MLP neurons of a small language model. Each row is named by its layer, matrix (gate and up: input weights) and neuron, and shows model dimensions 16-143. Each number is 128 + 24 x the weight over its row's rms, rounded and kept within 0 to 255. Numbers have three digits each. A neuron's up and down rows have the sign that makes its largest values positive.
A block is one neuron, or neurons of one layer that tend to fire together. After each block is what it responds to, as a language model described it from the Wikipedia text at the highest values.

L5.gate131:121092127115139139123150143118144123129091127106094119124097096165127123162096131096117133168120119136171106092128138112122119101087163181100104103104163172143141088131125130163123119180114137109120105140132115135111128152160111147131133140122145127143110143119142171112121088071120114077117145127105167129110100110088150127133131082122126154131146090160166124089130158109087125142123
L5.up131:152142121115138090136124138157138120130140134116129153165122112143140115087162121119110154141113143100125151083138175111158131101158123168101101094092132138145087152126108137111142125095139136135094132153154126112107157107134157107103109133101111105114144148133145127150112133146093123145116139102122096142114139116178193136119144158136113127115133075090093168123119184177118149134087
L5.gate146:172118167148079108156135108147144144119096136156129133183109099113124117147097135124159165137107131148175133093148114130136072131138172171153101151153111173122115115156191100160183114153110126135108152101128116135116141136124113117113114121108099115097144109098150121128160090102121105149139139119138155098095125131150140149161128102156112144141112117134153162104129151134147204113124
L5.up146:142166150163145089109074121097125096166128166101136109088165085115079147128185128158150094090123125129147132148185139110080098109109144182118141133121128154091088140144180132153124132128137104092113160134098139124106121149108131134145180118124102080170154132128146138152116124098145116143127104110089113117093194104093164165137178134112177128136130111192112115107172137118142131150089
L5.gate261:118126106129106131110135123155140134127145159164113132116108153122151166147128114148109148132089159116134088139128110107111137108105133129155097166095118150131139107111135109163129111175117109121106086092158132135060098121148131106159136085134141096111148143097126153108118111126129133129120084111122158084109126132127148099068071133133095114136122095133107147118116106177150145120114
L5.up261:102143103159073077104128113148149122111140102141149140153126149184093131145120150150114130132121138155082118130118124118188111091099154148138157096115151106110136112109161116177085084114138172120126143159149105100118121115146132139104129184141099140164099108137111123162143112124127108104151136122123127151155120128101097117181143138116142109142108089130145124132157150162116115134112
L5.gate438:135151135138181120194158127148145107159162110108121149157119079149141088126149132149126145166107124130151100084140117065174091140118163108149085126079101142113155138149117129164130098159102090166124098100144134094087176132130118144133134161102107123137131121132172146128165119126132085128122116126153130090118146127129166137127153140113128137194133102156146097110165107099104180114130
L5.up438:101119148141150091173150124119115158093131122132111114147095123129088114156143111125157135146128124077143161124149089147141086133128164172123129153153100101132147133147153129158150151174126163132150164131169113108164129138098086120104173134128109138145148154092128142140129146124133087108147159181115127143144104113124089107093178084103176137100143128043074120124191160153088124110134
L5.gate441:121096096113127093145103079114144160114101165103161155084104139080126139149122112155114169167115128080125133094109106133090079129146134164119059121106120134152069146137162153125126116120099136170113119144164124154106146124128122126078136107112114098120136074103141175139142119133160110161104129111095105141126124135110137137157131149116100114146132098126145080101106146142134159138152
L5.up441:120076086130118092174084075120139098136134107105139148145075151131109128180132142111125088106125116144117161136095128114133092128073121135143141136119136125102136160148140121134132152122138136110138136173139094147122135138079126126139139080137093110089108124114094168173160149136182102124137149163109187112132139156138129152110149124081128107110107125146094101107145055123108136124174
L5.gate563:081141094145113106105117131118139097084099135171135133173126134132098169118107136148132137155085125111123121133121107116142155114098162149119103114101120184123144153135121093125087059083122141173110140142171137089137129171119090122093126110136111104101091145100159146151093140134097111112154138144110120118129135106087150175146160095139085106142102140137110176100108120106106143104113
L5.up563:145109104101157139103147091137109130155125135164105187139115117138101118165110131204122109094127135103106110150102109089131106110141196113122138155165103110133113149101178127134171112133129080100135150115138144125146119146117126088117147089115128074139111140142190115132114134134143126165125157119122116117135135082121116142166144153135187160149113133110110119118116083122111140187087
L5.gate1015:134133123095144094108139099137130112111154182139118131159082111105101139119094128108138168135141153118118102106138141104134138126116141139146086162121132172144104125135147149147160120114085097119132122103141169111155126107137112120099103104167066117104125132125135092161173129146100132146151114098125111126151156092114141140175124082095124110121152133104137105104082121097127143146164
L5.up1015:151077096101161137124123149166110174117094142138107133116138154131091054139093120128136142111083119105097101153132145134133142107132111104139095148133108113121109157168135134153096141151151083167150135103084072142157148110113139134116126114140083163144116161124115119116125109128104137112117105137160096153095154150135100097119101149140138150093174114087115111108121139086165134108131
L5.gate1204:117173105102115103126133077181108110102083121133142148175123134122125105185165136121109137152142142143144125110127115085132179107108165147140107161077110166123087102133123115118151079149154081136110153123144126064129121147146159116103112115116105108098130115133136149137141113142098105156094119139109118130134155086090138143101150121134123125136134136102145137151102142154108127132145
L5.up1204:124098145133123072127083156113136144144098166153119106122123126125100106165138146166135107127087122100074137127134127094100099118113117134127127109136116109108103126121144147143126108148099162102124115121088092162123121086137128095128165106124159092108106107161108115115104121143160106106160105160125114111171161098118102094146134161089107102094105103094136120140131103107091147190098
Description: The first word after a comma or sentence end that opens a continuing clause, mostly with, as, and, leading, or He.

L7.gate44:128166119134129068124110123101151139132131125105089154117081136174145135111108129117140175172093107097132122137100123123120084126127146121146073117084113134185134133173154131116105098120129131137114133142095122128138152125100146160135102154158118104137130136145110097114158132163142089091153081150119138122101182095096148117078165127146141092082119111148090108105151107147114133125121
L7.up44:115075128105117115128116116178137101115156155181119153110119105128099111120151176102092082129170147127141156089133106117138110098113143104109117150110093149106118198154129110198149126136123136080119114144098115137149125108098120144102103095116130087152141119135107101171066169121129123150111130152102135130107072109130150116118132116114106111158140080127142093120122116161162106133115
L7.gate662:117138115119111104102173153169150147125099157106134108117099125140111118141181108121090156120096140080097142110104152164073130116126094130088122150057121140119132132201154105124159094146104131151136144161135118142118141129099108108081098197131151133113135120090159131112186121141116162118133115093111115128123162108142127126134105157125111098119123117129092135113124066145163126090151
L7.up662:096091118124122143150159125078115118124160164122145114107124123098123135124123160103131125130086102066117133111142138094114119096125111128138078126134082136092117126166094137101126100120143101080141143078116140129136124122153110118162176106103119136142095144140126087158161071139156137116106130128100120138100137088145161136139103144100108116145122120094162103143132121086133129139121
L7.gate723:083136113119121101087135169135114158162160174134109049123092141119105111139083151134112088181123114113122162112093103113139142113157115093156068157139152117114145181183180079115165122112155087117105109163168159123126116130131102131134143155119134145131123171123139141126123138084087150131120098108105171180107152099138100184091138133154119099134110076116099154118134155123140142114092
L7.up723:112122131137121123183148112105101132107133150147118121087102161118128117170149140123163163123128156104128132112143167077093119106103156131149111117096130115120113128140141119173084127144146126137112150151116154167128121104113100105183182150132117084137098118135133120178116120173149117103116114142127113085133140144123137078141110116137119094139128165127094086129124143137090199107115
L7.gate876:151116110111119107122166147154114113131135166122085127139085086145097125150123092097165153153120120141112112130125120146131114148147086148132108130106110118172130117148148123143146167140135167133112121108109124138148147104121157144087107161128167135097103160122147103102155131130143132176108137110151168127102137116123118120134130100163136136134081089121111127128134110158168136138179
L7.up876:124151110153133097124123140135138152089158142105126092112092144145166099142129140143122135108168116112092152101124119132136128082103162100167077131113123140172139128131164119112111116177148157134116141099131083153136122161131189169124111128114084099118162130108100130155115156150130130100145142114081125121152114135108120134136138139119125144107148141105118144147156132102145149139146
L7.gate1030:122131116145101119111131118143075136120116139160099128112099160137121164161108174141146147152136132100133140150105112087131125117144162140138154088092114160119120143168111101120165123139113167100106120122149116089128127127167151118109108125112083099142136137118133115141150132171160067150125131115098124125119132133183146131109092119133122108160115140137102151140112117165103158104111
L7.up1030:113151130140181103131129117094120168140114153118154137103132124159149133127117163131141126096151126131133131131084129113171151115104126158165124123110098120134154164090138111117177069151123079176159171134115139152125134120139140181161119140152107144152124130115113146147144093142104124051166137129130134166086169111106195150153127116102118135155164136121111075114162129109156136130138
L7.gate1069:144119148141088129124121072136127156113146161119161099158105088088121144157108116148133148144110101112156137105154114091165089122159159126094108136073144114130084137158140129140161134105144131205156133101117140127130122153125145156086155119125099105132090089125114115095152195104093121146109161144170142130122178100132129125134133104085140113118117141116113135121082150126146149129132
L7.up1069:113107124158115107156131122100129104147124218118138144174135127086086137108155140136155131117150143086127124142151099130142118117130155139098111136082116121114128128150123140153095145161125155197141098141170144116138117119134132106121131099131120122111157150132124152129155138101126119078139154144103104094102155137140149140110089156100146146130118122101093090125113118128147115126128
L7.gate1118:144123098103108092114099124145154098122135118109088108168109144158123116137116131133149148143100120104141116167106093163127120060140138127124089160120116129088156139123131150172159107103115136143129130128104143111129146156104147167136118171145107157133148107114151147128124138080153165164158116118142113136151144143162124131134136144099099142117105088064102109087113110166152103160150
L7.up1118:163158087130117131093126171154135141128160088124106127138109137161104098191086132154145151125121113152117122160122125150124094100140105166137155150105117135103166132111113158143180089157151136138113135134126145070090121109112166110164173162125125112139103176160093140140143123064142115099128096141126100147114091129133116129121119149143147153108108127136136132130109158121147141155119
L7.gate1120:088121137131120117148119111114167125124083122097093125074067150117148145106133113150117134160141113074116132106122135138143125118156163155140083103081096143126095123154140116121131124160131135156130140133145117105133114086146117149171144160138143090147182144139109130120134123126116139102154093120143118140121161140066170150090132155142121123142115093136142108132140111133146100126152
L7.up1120:156118161147129135153160139100078091110145145181118113184115094134054104133155156120144101112129143127150124104137098153157128150098078132102091160128144123130120182155111147128151101114079117140126117153182129112064110192142084101116188138119139162097112100125141109100143142103137128132109148173147108097107143100128109121165085096138162141130132135100106111116125126159115153137138
Description: Conjunctions and connectives that open a new clause after a complete clause, usually after a comma, such as and, but, as, though, However.

L3.gate1199:160124135104132119126125108135116135128133141106111138120128161158157121093098128113141119133100139125167122097168096107136109115131172138147090084086135116143107104136153074212119097164142121167093130176122117121150153122111146176130120144115138119073183131163078124108127168148110130149141121074135125120147118089100164133133190104131153139093165102129100124143127148111178146114123
L3.up1199:124158139130125179140048140146143142151126092109109147113127162148151109140129141163122099120128100136134146135144149067121114139135092123128151113081167162126153122132138114125101158137101135120119135155117137115090140084132128127164086139134136096139152160142137144152121095131126123179126097119126106127100140152103162131153129127120095122115087151124129082091134087154175119097085
Description: Subject pronouns opening a new clause, chiefly he, He, they, It, right before a verb like was or is, as in "announced that he would".

L5.gate37:100140143130132153098120128134125134107113133152128125156166131153082141124136160099134109157159146109120149131111144118137117082155148121156107138133117135107145159144175110121177130115108132108160169086109161105127133086114158171130130162174132148161155111094135115129160129103114156137137098084132139097117155133143114130151100143130087095154135130085096141140118092132092145088143
L5.up37:133139176143116156152102101148153108106089077087141135148094128125135151102096117133148106130115134112130138134186115107160096116131160096150138090149098134163118126135176139113133096112073123121131137144078122105140118072089122109098186120133121102171114094155132179141122143142143154099135125103111118157126134157091139200145151102111158118132122126104118181070120112140130089104126
L5.gate126:127108174156100145104116148131097169078104124120110154139126120116137132128114103080137134126147103173106132124085154153147096124131130145111152163127133146099158132084146096167130104081131135137129135119126102122099124136132151135153125153138140137151176069105127129126156163120159132076146131109177151131140121169119155141120115128115126158138104092103113123125133123115180137099164
L5.up126:096125112097121114122131160096134097097117155079155131130132175121118137162161108133108134118139145122097123149122151113142129112098159141156120124090068128149096134137151137169126122145097111079110143122132145131109107158106129084176140134117088102125110114145105162114126116141100122131164117137122140095135153123094088139115127123107122125127127152118156114107123149111067138162153
L5.gate375:128135152146085135113134129123099158105125176148128102167112138109106108111139133113118117126121127119118120141137132149111157106155134149103104187118138121090155161137141103164129127107154101128097135126144126123109146111083148134129140147132109111086122106145100077092113126121139149130167076113098148133086160146156153102100118128122128106124141122106096149144130127103106138146111
L5.up375:163148164154089119140101118141106139078129139119135129088104166108157189070142098148115086140152108116099135174165159127126098122116117131157143168147095163133130123120113141173124165136138106084100103078119169101150143141113116134158137148153125112057141080173089143122160148134134098090130105143125118195132145088110164145180138165117161078135157118157155102136127114125132159107149
L5.gate609:115140076131104134168140148136103126092111139158105143131120129144107126110129136057071140146151122137178124126145132138136133105123142165105150142128124092094175138142140125132148155082174071134120145153102138149092127119123181108143113151131135121169148122129088118092127162158130132104147116135115138126091163170122162135105152116119131110103124091139113127123096143122133139098157
L5.up609:136129147104119121127138145131124091149114151119154145115123109184107159148103131132187156118137108113121105142128175120139106070128129119135134102116118123141114137146130121162116133169148125169082117086131130119144120114103169129135141157116114098154154141097144123101106177132144136126176162082122121109134148155128076150122159132130182152112138162119133101086157082110119096091114
L5.gate845:074126117149133087101081119136122140141136099107086121115135132126121133102119116108103108144094154178160116116129147084125098106129124098149133116111107161139111154098141093158138125108101176141110092119128136154154153120116143155162158155139147122140139112105149109127154107143162113136131063114110158144112124172095154148079146113126107088152127138133128111115166140151115142123140
L5.up845:108092135118125099126102118173143131092132127152139119095146114092100098125132138158142101112113142147103135140130136123150119129160152099138168129140112137078094157140114116104128195087132149087116139079158116136125131107097147117122175121121119086100126161114164127119119128136164134171114121125115150128135102142143127151132140116135148145152100128142111155137140125157115087113173
L5.gate855:129074133147146138147104137097146159120127137122145127130185134120092128094092115100115116104172091143159133125132160123093134115147120117101167135110143124104092130146140104126141132113095125129149143178125141174100111109095149135164170121123114125102154117143146136127065133118146116128121138116122143095133112146103145095150124111104128118102156080137123131148114139139130107111122
L5.up855:092121166113110121128121157148129180170115095127159104184105115157150119143145160108116154150123114144160125142171151129106082120095134128165129106147111116139144118105166119181101140137118138136108152102148100153149127110122152138180147136140083094141150162099097117147107129151152146140143099145144096136103104097095109159140151092145129087097155132104090133113141125150139164139154
L5.gate877:066113131140085121117121161115133159159123112121133123128100151121114131118109106126085153127152098157149121157103150132128112144150114122153145129137094173150154125125131133136154118096118166125122145136093157136097143111090149181141148149152084084169121086135108122103092125113113169147147093124139167117141150134118125126062099116127105104122128165140134152147143152140148147129124
L5.up877:149074118121095136117139123145178106110162124145143143109127107119097098146158125178159175103085094132157116110158118112130147120096123118115117144169108114131144137124148131108117137142160142129146160104163117099120097137104096128126072133127166120128128106152136129127188146180175118093148130158090067124148137151085107085137144151121135129182113126134114109134154150171167076125135
L5.gate1174:116096153131071141095165154140134151109148130110158127135088151152123134135095109108126131103177131138164096133164135112107136105176152126150138151134124146120108120114112090120116147107147085115135152110133156165147132120118128106114144161163142097111138068163175140135102105135102139168113119122142143095107152160113130080137102119123127137108139083135083140124112126138122137153155
L5.up1174:085100132129123137144139103132135108156105134108145144177140156158102153150128133137120119133159151129139117135111131116157173139121107122141140080165103110102136129145104087129184131139135160091089139135134128162128111109082124129127113099113100165107164119069150136145123136137166169104093122164072125108115129160144124090187119090122140115128167168144119127136116131131137139149161
Description: Fires on the second or later token of a capitalized proper name or title, often right after "The", e.g. The Guardian, Pompey the Great, West End.

L7.gate90:140130115087166137121118144157091113111138104094103142144120134110107145137100126097115130123095136147148068113162095117119125130133146139141100113158102124146160130110161108138150127111116145131134133141138138124112113155110095155133150153139154125136163092148145088108074119090171112106137120110175090108120143152118116145166126132141121143170121122174144162143157133082113136103143
L7.up90:180125150142114108135175126117139135164117098178116065121130163127155123168097142108141155150112185123148132140098158103179144114151157095109168129113153132153161137136165083131091105151107118137112113104149103098151118131121119150136130108122139137128138139123112108094128125096117096096106147137081104090142146106133105091151132120138171140082158137152158103158115153145101098125110
L7.gate118:118101153107142137085110126114106125146103191159153128111123127123135113104168121136167120165096164086157079095152154088141132137129121130104117161137112106074117143116102133160107170116130144149110107122069160125125131154138114101165129103108159131121142124142106119047104129114077150178100145091126132112104099097138157095097153131154106112122116151145104087115122123156133158119124
L7.up118:138117133101137125125141117120090123139130153165130164133152139116111104160139122169101136194112176123115127089169129166151134121135107133153133145098138102142078117137127131184124113111116136119114118082086145138098137150123131130155123130081115144153096116116121121098114126130136112134138140078102120114136125102156119091179150125122135090126122142159101087190107125155120149059151
L7.gate122:117141056125103132076061088134134107112102132145058129155103167128150150121111083126162123150132144132156085115118139092164104169143128086142113155082092115114166110139143072080135155102125120160135120119101144121148113135160155116151150155118169159129179100154169083111175122161138154118106137132165120154098179135165130176122152099110154122117144105135102142097112127137102122105140
L7.up122:138124131149147147137139068134103141131113157128092133161128159127172120124178080122157121108098173151146079135120129111160129126135092097177109140097079092111135122106109139100135169138104125152146116113132113146120094080112102131100163121165114154157156152160143143161115160139114174133109153110144117138090158123116163153133145128143123116105138111127112151109092143126136149085089
L7.gate197:143114119146101142137154155138090104145107142163110141100111107168131132142139160109151141145122149134141090136118136100093134174126153174100098087091097148150103180156118113132159096179138069150124130120131140146095107157147098135170158140151139081126108122156152104112131103110141111153133166114155130077108121136096126131126125103144137133126078134143133116095104142176061169081098
L7.up197:121168111162156146129132186094105146123153107115130117145113164141150134174166120153109118110058108141111138144145171162143136192123137148136164144121111115140163143136081090125110182118081121117155130153099143191115119112103097117138133097115148113160119134120134117087108132114126105096163112101142140139128126118135114110112117122125159152159119106175124139093104083145127137148088
L7.gate512:143122114098150158137091130138126120186139132151124128139081127143117166110098158163098112128153146099093087110149087108168138156129138086190129134089134104136149121128127082120107075103110116104146080178122136109102122143135117136120120143120128139107114129087139090119148156125145091125090138119158118104136120126120076140145116149128142149110096134131191143110132132139145125085125
L7.up512:143062162125168164140096109146152153149126112141087155147127100139144132133166142126141099120151147107130117110168093130143130101140149074157125168156136118143105130147129106114139135117166162115144153154138123103162131107141164108178085076163140160134127136102110122151107165102116142117103160105123121133110133134120112135129108098120138165137081183133115102120080120133160129089093
L7.gate864:111134127114106124160109176130121126137101116046097074135162164156123134093115125131155121103148155140101118147141114124084153131110119095096141139117103122134124130106136105121143135182108152118118136096123120140094140112089114138162116129085116126124167122124157120095117083172090154084126126133157140146161133150149128104124130109132143171114193123118138154146100145130097141122130
L7.up864:101168159082113105128101119125118146127116108117129100155113123115117115138138092195143104145165165140165132155163141127141128115123120112090104131135110131093116152111109126097130130176141142113159160119098130139136133144171144158184103130083106136146131179106148134105097140145120159164143142124148094163119139104063117135165131127133118159133109094121098159068116105171125166119162
L7.gate915:182100147143118167130118125131111155186119109126112081123143159170122134124126144121199141146102156148134101120115129069121105137125118143062115136117123115169156129116155125166118135107104137169142146135129144116133140136113167153179122137101131116162142094079137107113136129143128149127112118080132154094158161105126134138118144128115126137141141140120148092099156147163126183155103
L7.up915:142126149142150161119142128098121182114125109145115130131112134130090098155167142088139106105071175142115143128163071110096107088109138153129120094145106113074131105136153097148080108163168128183139118132145154090124107147091108137137125130114133094147149092123141074114083098129177077115117132105137125132133127129126148169106171130128125115151115131144103117120145095113120183175140
L7.gate1079:119116156115138126135077112145096158158103132160119145100088149134156157120144095127162133129143146087153123135130163137151094171138148129141130145106140134120101117123161150132108159122094110146135121161105153156100131114107126128126116143123130138132101095106117102086119163115126108113129091119147112112162146090116128104127123166147115129144141084129118115071118100166134154102111
L7.up1079:145137136133145124161199171171140186192139146133169130115090133117129138122081119118117115159091181130137114118144171145128136147136135116122131167151097094114115125154120099099097116130142136110131125109090166123092113154135107131126107125152175136094125141079119099128098118163078112148160131103183166115115122124089146135121157138135119186158152135125143129132111134161151132119098
Description: First word-piece of transliterated Asian, Arabic or Azerbaijani names, often in tables or lists, e.g. Ch(iang), Kh(anthara), Q(azakh), J(anta).

L3.gate508:128130122144069134105126098136133123153109102110128150133096135119145172162154148116149106154071133138169113140162180139142130124118129155117151174165136101112136133145107079130134095106119102131099115164120122118101122171140096130125125176114186128118092117164147127047138093121122111077131112106128135114111101129154118144138113130143140098119136105176116138062145148162098157127162
L3.up508:087111180140110177168164169139135133142099122154111121108157122112115146115124133119108096136116106123147124135158137074133153097153166107124185148132129107121124099080164172143124177177135112149136111166117138145116132125140154097140125130131093077156124145158155135145096105106153099112134149089144096113066069126144163123118174107134133157125088137101117147149136135140133178156121
Description: Subword fragments inside non-English proper names, mostly Indian, Azerbaijani and Arabic ones in film lists and tables, e.g. Kuskar-le-lya, Kar-un-anidhi, Shah-val-ad.

L5.gate10:119096123119130108075114138125147141162111123164103159114126158116160141114106143088189149187103167158136102136122138155076107119144131125112132139137090136157098108093166140109142122176169158151084094146120100088139109109150089112135134153086123105129125133134134147115176146105151147149130126152188139126075166139126136114104130093152127147103155103151108111147142148145085149131132
L5.up10:122177171105153140110100116127116079136109125082089092142140116102115138183118129126148112173139126139133133107136115110150143138113139141150153162101141125118143152165116118145127142133078121053161143122123127136124113137131133101142102117137125105152115125155131110107111110146103128132075136120124124140092092131127107156205137109115157145118087108103143111114106129183152154164125
L5.gate200:155044150153103122115160172177093163133122148149119124133097124148179155138126134111110093155123096147153097115138128128148101142123150141113107161123114125152113135121113108169131135126122101149132113184126154110116109168116154135178088148071166161122107118152148114088158150130071156109137139130162138106127135135106125103130123122155125135119132097120109096119139133120100121156107
L5.up200:114134143126143172116115097134105134163142167188142132133125114172130151091081123140107122155109153093112139142147164105095132135149115150089148140086146151132119115155097115140129138157121139103139099165153140137145117142072114101129120134126134120164112150147069124114128103175140118150177129114137094122113110104127159100104135141123130124108159139125100147151107135135168128104128
L5.gate336:133146136141119092103127108094103116157096125141083154087105133111107125134105135116122131129112129169136122138155122122161128126134141150115125175127142151099102151173136152140093119136120120163128117145128168156132140152143131117144145166104120105127194092131118138098108138103159150132143150137132120105172109126164161115121110124123119127141125151167138102095149180177179135118098
L5.up336:156131139153075138141129065105086119118117175111123099077119126154144094127133104144156107109159103142144131108152138129131102090157121143130142123141128146162118110110132092160122133131134126112123144133127157121150126145139107094120129137102180139113129143131130131114108104137072117115123175116133138105130138105173142143106142152143153154118120112159093100112136144134176157148104
L5.gate530:120133099117074129085124120146121143155095150103143125075118141127144186132105083111124133153143096115171130164139102130142100108145137128119140148120108133158146136107128091106126128119141119131102129168123115143090113081088152140111137159109165162137144123115080108068115107157120147079120128142114134138113138125133144146134154123103119102171129109145163188124119158099136106127117
L5.up530:122142123122134104104106132110126101110113157075126089160124186135138148144117132137140127131154148168144103114126130137109131101088139134074119137125120124100148104099141129109134128138138120184139113123134086112127114139104129147132155137107123101149134174145141141099124139094208123157166161066132094109109131150107135103110149137121117136086112147101099115095121095144110157120127
L5.gate594:137097174100148156066139136112140060161105119116161146115134119132143145086161155108141136136093136121161120150154127152140076094115162139110150110110108133148144140100128170133143130075118131127141139108129127148115119161130188101157121166092138164171139159157107109147091114083159157084149132136130113133133124151078115133142132145127121112098101139112076154065105113121138152079102
L5.up594:117173132137161118088122126114120144118095120130131159124140106068117125110108141077109148126105146115144116132141139167142125107140147097145125088141153133154141137138124150134122116106142103101080103107099113081120113123101152143127160126180124128107126113122154098083079140144128128106164138121119147104167113094142089092137123128125166120111159124083114154147075155127133108085076
L5.gate622:144100160135067137076146167155125155151112169129149114104077106154091153145136139085127115120150128118172110125137126150114164162138133174127124120110131159115109119133082066169110113107105145155109144108113147153124121133095148140121142105132104137162153139132103116092094134104089160137125109099202173166104154145129125093116148126130148154137130135156110131129140162136094088132107
L5.up622:111124136143157104143148159136167128149112111124148126117142144119077111139130142096087103129135130159160106135100136131103097156167159117125099152118133108128097123104124145136126123158155161136125106128128133135112111110165115130172117123140173142129115152086107127162158132099072096113133174127125115114143126126137099086178088159100132142101145145132067138122129089130091118142190
L5.gate757:097086155103126114119146131118140096158127161115133085128130178178129135153167117147161141132086130176170092161108134136166131146154137143185103107094127181126165149129146062150146137175134128137154113160151092117106115123138159130119130135160154120125143151151111160089125125106131134108101132104178183115131127121161132132127120066110108154172141136154096124155146132168114102118095
L5.up757:093080123108130138080116181130111185139144148103127111150114116120097125099132134103154149130163126124098119103131104148102064109137144099093169149191107148111172115147146152115095121130143159118103058113129131122142121111112097115110152102086098144137134144149141149104177133120114162088135123147137119086095105136117102136143122092127098132128099130113131119106139148103143118174164
L5.gate798:135081149113107126097124152181136081138095133131165088139106142100128157131139132066118148187149091115163103089091136093131099087127142138097079153160112121150109140106093137151116106143118144143107123122115135145118120142152150111153147155099153114172128148160138101082172164154095133103125126145158136144145146127122132116104142155200154114090113181194076110083163131117082086145118
L5.up798:152108144143124108157099199167131080126137114132151111153134135099135172105128107126097097136167100164127107094142136119149071115140109145147126137128124102127122114130103170133144137150132168110124139099136137132126119121159152123141164119098153122126140101130158116131150154137107142144140160152126073127170081082154140110111153159143127164112099153142093122079150155129133100156093
Description: The first token of the second or later word in a multi-word proper name, mostly surnames and film titles, e.g. Kadhim Kamil, Wang Chuqin, Phir Aayi.